Weights of a small transformer language model.
Size: width 768, MLP 3072 squared ReLU, vocabulary 8192, 90.5M parameters.
MLP neurons of a small language model. Each row is named by its layer, matrix (up: input weights) and neuron, and shows model dimensions 416-607. Each number is 500 + 40 x the weight over its row's rms, rounded and kept within 0 to 999. Numbers have three digits each.
After each neuron's rows, "fires on" lists the tokens most often at its 100 highest values on Wikipedia text that the model never trained on. A number after a token or word is its count.

L2.up186:514498468541486491472445524515568537509478485547487522512517504450503488496476529459463499598499459474470540518460479509508464554551589495461515448447398506434406435576451476445554536485434418518536529422518507467551478523459506484538564499477504569482450585587445437400438513520488505497473496530426488414464556517460496540548474516425572456426544463450522492437560535487537550524500484530509531513462510542518553548480521523524461469574490501485568470487548478511537513475443537459501555537456489548459488436441451495574500520435468508441510548429481514503507453447454476470
fires on: " dis" 34, " Dis" 15, "di" 6, "ist" 5, "on" 5, "-" 5

L2.up1011:547479439452488535517457486480519468532505479482554474494538467560511449510510499501530543501400547422422502510541513597517542510565483523500433558523434436445518545534614431524522549489536494450532516511429554494533502446575468542564562414577485475489499548618460436439522455497543489527510534515485464470438508497476531435497486525519479546522397492444549442405536525487480455480547456566481553465550517477520494484489514542504477546485470446498545529549494519405549491524518543534537519470493509532538518508500494507513498413465531576483503511477466506499482543493561505546
fires on: " Temple" 18, "de" 9, "iti" 7, "le" 6, "qui" 5, "media" 5

L2.up2856:487491524491507503489475479464540509481534460428516545534487500519537527510506492549510495595520465492520444498545502552541517491531534529504486512475509515466438474513517445574520482511464413499506500526507536482438562431524493436495493483500470475536509533544539462530515581480440555504457497500467504501566539408472551572489472490496516470474484523448442474462575437495473422457550477536514510523510441547589512599509504520511577461474557523436458536428445548513507443503539476511578489522578519565524525513527524471427520481498480555487452504441503513503527512525481473495
fires on: " Na" 16, " Model" 15, " Band" 6, "Ch" 6, " Case" 6, " Chi" 4

L2.up1448:471509467517495556540445511461546502548459515540486476525460437553504439522416479480463478527490505554526429497492603497522468503525504514485471456489520533520533536518445462442453429527480428537542490456547461610506496397582445429514410498597532471522501511598451489477513536538489500432465526504460518442499475539551538446510427523462398488514472490467440483526509495483492508494469503508474478512532553540525491481474553523493462453459468520510529454465541440517510418470500459523434441531481473519464416420530516510600505502553541536502500540467510514467504469487532543520
fires on: "ar" 22, "al" 10, "ave" 8, "st" 7, "ve" 6, "o" 5

L2.up372:488461472496488436490546538447545466521535483480510519441486532518462479483491572454543494491451455471565417481466514509474522507504470556479471506534540503457494529609481471441554517505501533502510435517455495564496503468504497495410599488465519515527436502533565537524543551513556475488517517512591564521468533417422478586507481538587513531475533496468501505480493470484423487457500509489559531422419434464500498534566478470488534461535502472477481492514513527577535526532428539501539533545477524513481499511531464542484561510465532517472467563543465510423534441444544438544
fires on: " and" 50, "," 16, " for" 6, " of" 6, " or" 5

L2.up2633:506495475495539483508531496542502495518379423469480492504463529488441462479418512423538544550497462456481444517517457552563506503452449467508487533480555495520469509566462455473520523500449483436517561444469527494512484509484416565510553538450480560459494501459497517571537523464509452525496514509517482481556473451577455485489462479509529465511518593575518463549436515487559558518561482508476467545523619479535514503476511506502550537571531470526519467511510485513497528466475462426485519493512544460455489510492504475424537492440538505438496491523542480504527566546535529434
fires on: ")" 54, "," 9, "°" 7, "c" 7, " ==" 5, ")," 4

L2.up2233:482551586499438471528502519469535457432470536518494451542530532488602493500486495433569489582503514406525484582532486467514507475481492484472485575500509440500460447494554463486541478453470463471545521469514537495494525546548528462565525501487564485461502515509465483517536568509473441476459462555440477504469527541492542525468530468493523521484525462489429593530486494519508598549487469500530603477487561514523473472461494555532444520518531448509492545509530445528448483492502415459472532475546535468455459449544544494412529487503516457436549462468507445471525524524484518486
fires on: " came" 17, " programming" 8, " Bu" 8, " brought" 7, " Bo" 6, " bring" 5

L2.up1133:530460538540498490493495509517473453506516461518479449475485565498622457470502498523486521570505435474485484415504437479444429533519550521510450498514515418514539578479519428470480560519501496541551527492499527502492495496464477588455503486445501502521483494473480519506499546495521469491443518494528466451497484492455443467536516489505452538530539490455525506500496530465505508521485522496454525549543469558492565509477512562436454512502516503471544433440495472511457430489459528488538399551534453496489535570494490498504443475510450401567543588449477491492512466473521432445
fires on: "i" 26, "a" 16, "is" 12, "s" 6

L2.up1496:489523486447480541508550575495531467460525503533455479485447511422507477507528496507515551516550505440469571496482486477424462478498494512508519551446458526466504491480524533488470459463535595514540538484533467548442522532488573503513529469426531481499492513521446471551552534440499496456560507529485445509446566530567538504496526517422515447528524418543581482457481509505476501574481501544538453455493560493536512517543494519437574549531544470527461544542523545536487478503551511452424491508460490509532496439578429507578517474466525520523464553500468448464461449553463481555
fires on: " Vi" 19, "lin" 15, "vo" 9, "Flo" 8, " Francisco" 7, " vi" 7

L2.up2532:577503457541513489501468495522472543533592480460547539499497485542538462495448514555433479500490509477465463435536496542464522566533492500478484520451483498462576522459454420502489515525464505474450525544549470508502550537468475534510465491446467452419466466512476468550485499560503537455447441544504482505450454514574538480541546472517516494515531513445492535487480474490508496411490554521508543501481449486454554543503559480467484450413549512468544430486494523507434431481531437493466599521479459469452508525484474494480488464540497479483444518480526492485475453465554553529
fires on: "i" 35, "a" 11, "an" 6, "o" 6, "et" 5

L2.up2545:468509450527491443503505524539513425480528487496518493508469532487533521502506514522542505459494475545457572464513437512490494538497514508521524406501435500473443483510546474505466439500514531455537498437474516469460478490474453445470529538468482531497513471464500530479538530483488474511469468545545563518491524501547523551506583470528512434521457461523552504440446497490486485545497519540497535527544480525450453504511495540538467580517547494514498487468524491522516522508446532448490532519482446502549503425433529486527505547515507525457512462506495607481512530539496526443
fires on: "\"" 36, ")" 25, "~" 8, " *" 6, "\")" 4, "$" 4

L2.up118:558486498436497522536489583537509533551494554532511532447495574503540461484485504555446473542566552479536467409538424469505498493503381564469498569527512518504491406554498563464459538461524484452548574463520555480516549452473499506444496564521534535519503489566517494531468554481499495451509508534422492466486518527540485532454525450512443522437414483473546535542538517480439492495487412552506488554450530486568477550514607531440511539557475509448491472442505525458461558567451447506494503444564519428463493473422479425556498484452535477441504553519480479518453530436575463505
fires on: "." 29, "," 14, "\"." 11, "?" 5

L2.up2311:509526510457496575489474518486504475473539479555461435490470500495492503520497459499524495488453615403480433526522545482474486532536452474528526488466419491454513536509567532498503526430530455500477458490492497520533517430544527499576509425585481487513473481486536433553502495511514479513560494535467530441479478511467497512472514506544508571511510514492568519522556504424567492482521391502476539477510532521464494570600534587470476522529503466474465504553528467415473558572436509517525554587527503456428493501500431447511527501531462571524501484531474606522538534487423446442
fires on: " Santa" 16, " Su" 15, " San" 7, "ja" 7, " Si" 5, " Van" 5

L2.up2323:513461493526517519478626465437513495525495481540433461453405508500484490540525516455520440492515445542482409542502512515540483457500513557507517464573405460573435535524512505467532537507532466504578479448516466500459465558557477462492549488532502559492469489465553516460549531491547544480467525566600500513476593570517552542419489540503573495490479468436495538423544470571450463510525542552532529480555446547559517465531453465478446535491541471482451436441464479500495480507424454486535478466511478513538477453436452506475519469521397520529473533579519545466604560467409476484
fires on: " as" 14, " in" 13, " and" 10, "\"" 9, " portrayed" 5, " of" 5

L2.up845:442459462466465425512481505407517474526460510469438518509528464494543449461537555538502526475442489543480483484508541480479488490416448523523449458554547498536559472497490483395490513541509507529523492553488519521489494525525500475539480544523574557496521467485465533489494421489477468461592423483512524519462411492516553543488440469501457499431495550497498387488507498523471561571441473527496443484527589494501533508521494504461495529565520520457522489562484513494461495474453455476499496463502507476592485494475512485521519442529516434535570548481499427505550433547430518495
fires on: " Ho" 19, "en" 17, "ens" 5, "es" 5, " Jersey" 4, " Franklin" 4

L2.up655:457497468467580534492411531491496472541463475529505485520420537526499441561486522603474463536528450445516466529475507452410448553482506515419535477485452488431544450452536445538477521494438564536508542493554469558556516429406541515470437410525482534465445458508455444594477507509502481441535564502474530506495506523529433552439466507469439577433510491529497416494515569577477486559494518460526487467549475508502469492469531478445495416432544515521486483448478509522449545429559540480543465549509453473410515509488542446458499570542544444481475528601507454490483483482503494530
fires on: " Los" 20, " No" 16, " Gran" 16, " San" 12, " Le" 8, " El" 8

L2.up2494:579605456512435519521490600509474461492531504478478406522505501529436501474543467492484445399427501476495470433502470446501508505550424557501523491463492554397469503504584515562465507518489398543506486508456504577577466472501514487523523415492464492496498568486490431514498572483504520420485518461517534558515516507530514582505437411473585470487572518562480445500478511522560472406483480484379519472468480501546483570508483437403523523499475604422464591509459523497512486477421518490487477449476463458503501550496493502525502451590481522477470463561549535469507479494439545574
fires on: " Fi" 33, "fi" 14, "ti" 9, " Gi" 8, "si" 5

L2.up2046:482452536538507507468489527429420439537453568552453522502528516544514479533474434459499537520460508488477530496522506447528424517529468503516484532500514524510515479439443509530480485533470490481479443451515532530420509469525427551479465504484519458465501483507520499482466599480562449477513511479526503512485528488478474478470450403490463500507549555481555419541489491521547436598477567473486468471466449487490489515498524581523469499492526580440463479513491445535558507505495518526551534514479539525497496521518516480488526593525468497567482527460517547546507530470491517507
fires on: " kg" 14, " father" 13, " DF" 11, "ob" 7, " mother" 5

L2.up1158:492474496513519490511534566478497530474438441548492475474430513512492517474550524514509463507505524446474468514400538486470534496436571494532530487519434490536572507524564453481512508508452516402499501456478521522543488434522486497503413475479489507499465551468491500509538539580475511500562536509589522448545476415550482498481467471442469511498495460554536471554538509520534513541543468480568495586534505517539501468603529562594494504399503574539371519459465518520535505527457491474446498500520507563477463491533555459464496494515532467564511417480474495543537520492423535489
fires on: " Su" 21, " project" 13, " Ste" 10, "su" 9, " Shri" 7, " San" 6

L2.up1905:545520550501448504463529494494447541485461474454537532510451579457441594483483451513482487524531421468472423516522482502387455479565535542503443475516443534533486508571474535456512457431496501457473546476492462533531470614527490510499427557519503511519496557496448550410513523381443483553494450523459490564371576489532551538442464506538516541508530459554429472471481472507550562492561511477511550523425513510449451499457483571537439462557515420440492545472494529497519401466571548424432481426536486575515511548480550494554458518487541505466569464520519500472504519435540476486
fires on: "ing" 22, "ia" 8, "ar" 8, "n" 7, "i" 6, " People" 5

L2.up122:508504515428534553483504517487501544500521488545515498459435465475495523553494451465481464554464528520437472425480578486488516434515446534461458453486591613487490526555490492487496517461530466497529514491429540473475488424516491467420541503504507541550473569491468488504486575523513621473514494452537462482516492531517476449505504511465462543567566547444551511521631475523528589461500538489517504521500494486556564517468520545553549563532472554431559489444506448490492456494506543525486530468458452510516513486473540520425559457486495553490507541479463474479477480511570508475
fires on: "s" 38, "ar" 11, "al" 5, "=" 5

L2.up1173:521516512414513459471488470513525472511515563444465442437484472447504518544475541512474482521537496510516477466470538484545461503461457571499529564477478481460538373482461504477499443506512537487530496510492511505499503528467483540462532509420395539473505479484483550577510545531478483532513576540481569511470474382572491492525499492512494578444431488519499514507494529498528591523481534523484470471580511522428488471526505501518467511556464546524510460445451422549461492539563425506486538521506520526420505504474532494529485477411559524474526496469536514496480565498493479437
fires on: " for" 29, " with" 21, "go" 9, "===" 6, "ing" 5

L2.up2790:421522464479481454534458522510499541587499533472486506453473508546463466471572469534553480506500562530525465513508470515519524537552472433500525508521507513419499545523513485423475494503504519515464559493520481481609474588506544490484415467549483496463582528544490461452477507460580524525585522493497534508492441536440519543454494554472555579480497542546544456478577496450581500544473532492466484564438444502597476563498549565533555485516378485500511534482472487515532519428546504440528494485535492538496521483538511496557553452504505493445503435517493540488500449494506497504
fires on: " Tro" 22, "ru" 14, " Western" 7, " Northern" 5, " Bru" 4, " Maxim" 4

L2.up1844:449463526573483475510484548504529453475455453495472536552534543536445504471466503503539450422417462481383513472590555503516466494529442468574529566534443456530512567495531539491497470567532534477522578473514491494609496485566502484502510495472551453544445541512492509542545492565507382483523481499443503531579476468506518433542468548500535552451523458523484581553511520620454490535478500463490390516442500520488495552456494433535523489557489459503574492475582504494452496465600479510492496486542492498610564483498512560465458598477510454428544534532417524429511509589455480454
fires on: " station" 13, " number" 12, "ub" 12, " network" 8, " tree" 8, "bol" 6

L2.up2477:520492515524488566496449467465473573521441493520571487500522482535491549463537416484439459506499508442506547495545410510489425497515459536555429490499447440463509480539555463508483509465539452525445560506529460510505406506508545507565526451524500528521497463546468474490495483462467510497490455477458477556539529475502567464443440497430589493604525502479510464571473507514517543531482524482507445463490470527451477458477539505448485566579503527472498527512492507499460490441527545500484491506511526486486471527510554462552455558471497455539580499533540525502468533504525489459
fires on: " Fi" 34, "ar" 17, "ari" 11, "fi" 8, " request" 5

L2.up2321:418448551457500497537417482485503516542541465585541446513490509450452511461536402493530474475439474459483527469507513477558482525553520471485502543482481538458441439411508473471493440455480475533521494432471389596459399515560476495587486522540487533512526472535491531425501515538514524601537452518494471433525494563531509506557478511560523515474533460489478491452555585430553535455526466531499508497483517491528513474531532516511506505510457474464533508539483519459519463476528439478533433508455519452478555519560464475518411524471464479536435471574523496523498505505467456471
fires on: "\"" 15, "/" 12, " U" 11, " /" 11, " V" 4, "mm" 4

L2.up55:499561541519545592543517459530484535485579495515451560515502551528535502490465456512400529498500526612523488535520514424470515474489486584561546529456447554418529552561564448442520470537497396478492528483477539479451495463514474557500408430450614533527518463452493514580466496534442576498474495504483526483537545500470485543410459503524557542475543454487558560424496524470537489563497476432453564530541545522501507507474472485492491481478423581495516538594499490523438474444482442517469551542463586440513462476504450511494428456514428520490534456497511483518481494536534492548
fires on: "g" 26, " Man" 16, " man" 14, "ag" 4, "ven" 4

L2.up2582:548418534490451387518484566459570444536515459478477475470479475478463512485514420459495489487529492464462505506425495554506499522485485487547494485493526485523524465494462450473502438459423511507491496467496537507522445464514489538469537538459505484536492495488494459410572514505519472538480485494480452485427489597487474474509464469523484494541486534547536502520577450483538567522534497521435461545570507603508522507549472475510518522523522480551577442439519472508483432517529478429549493454530500517570461450483462454414506526497506484471516486469479497543462519601572467477
fires on: "1" 35, " Yu" 7, " Jim" 6, "om" 5, "." 5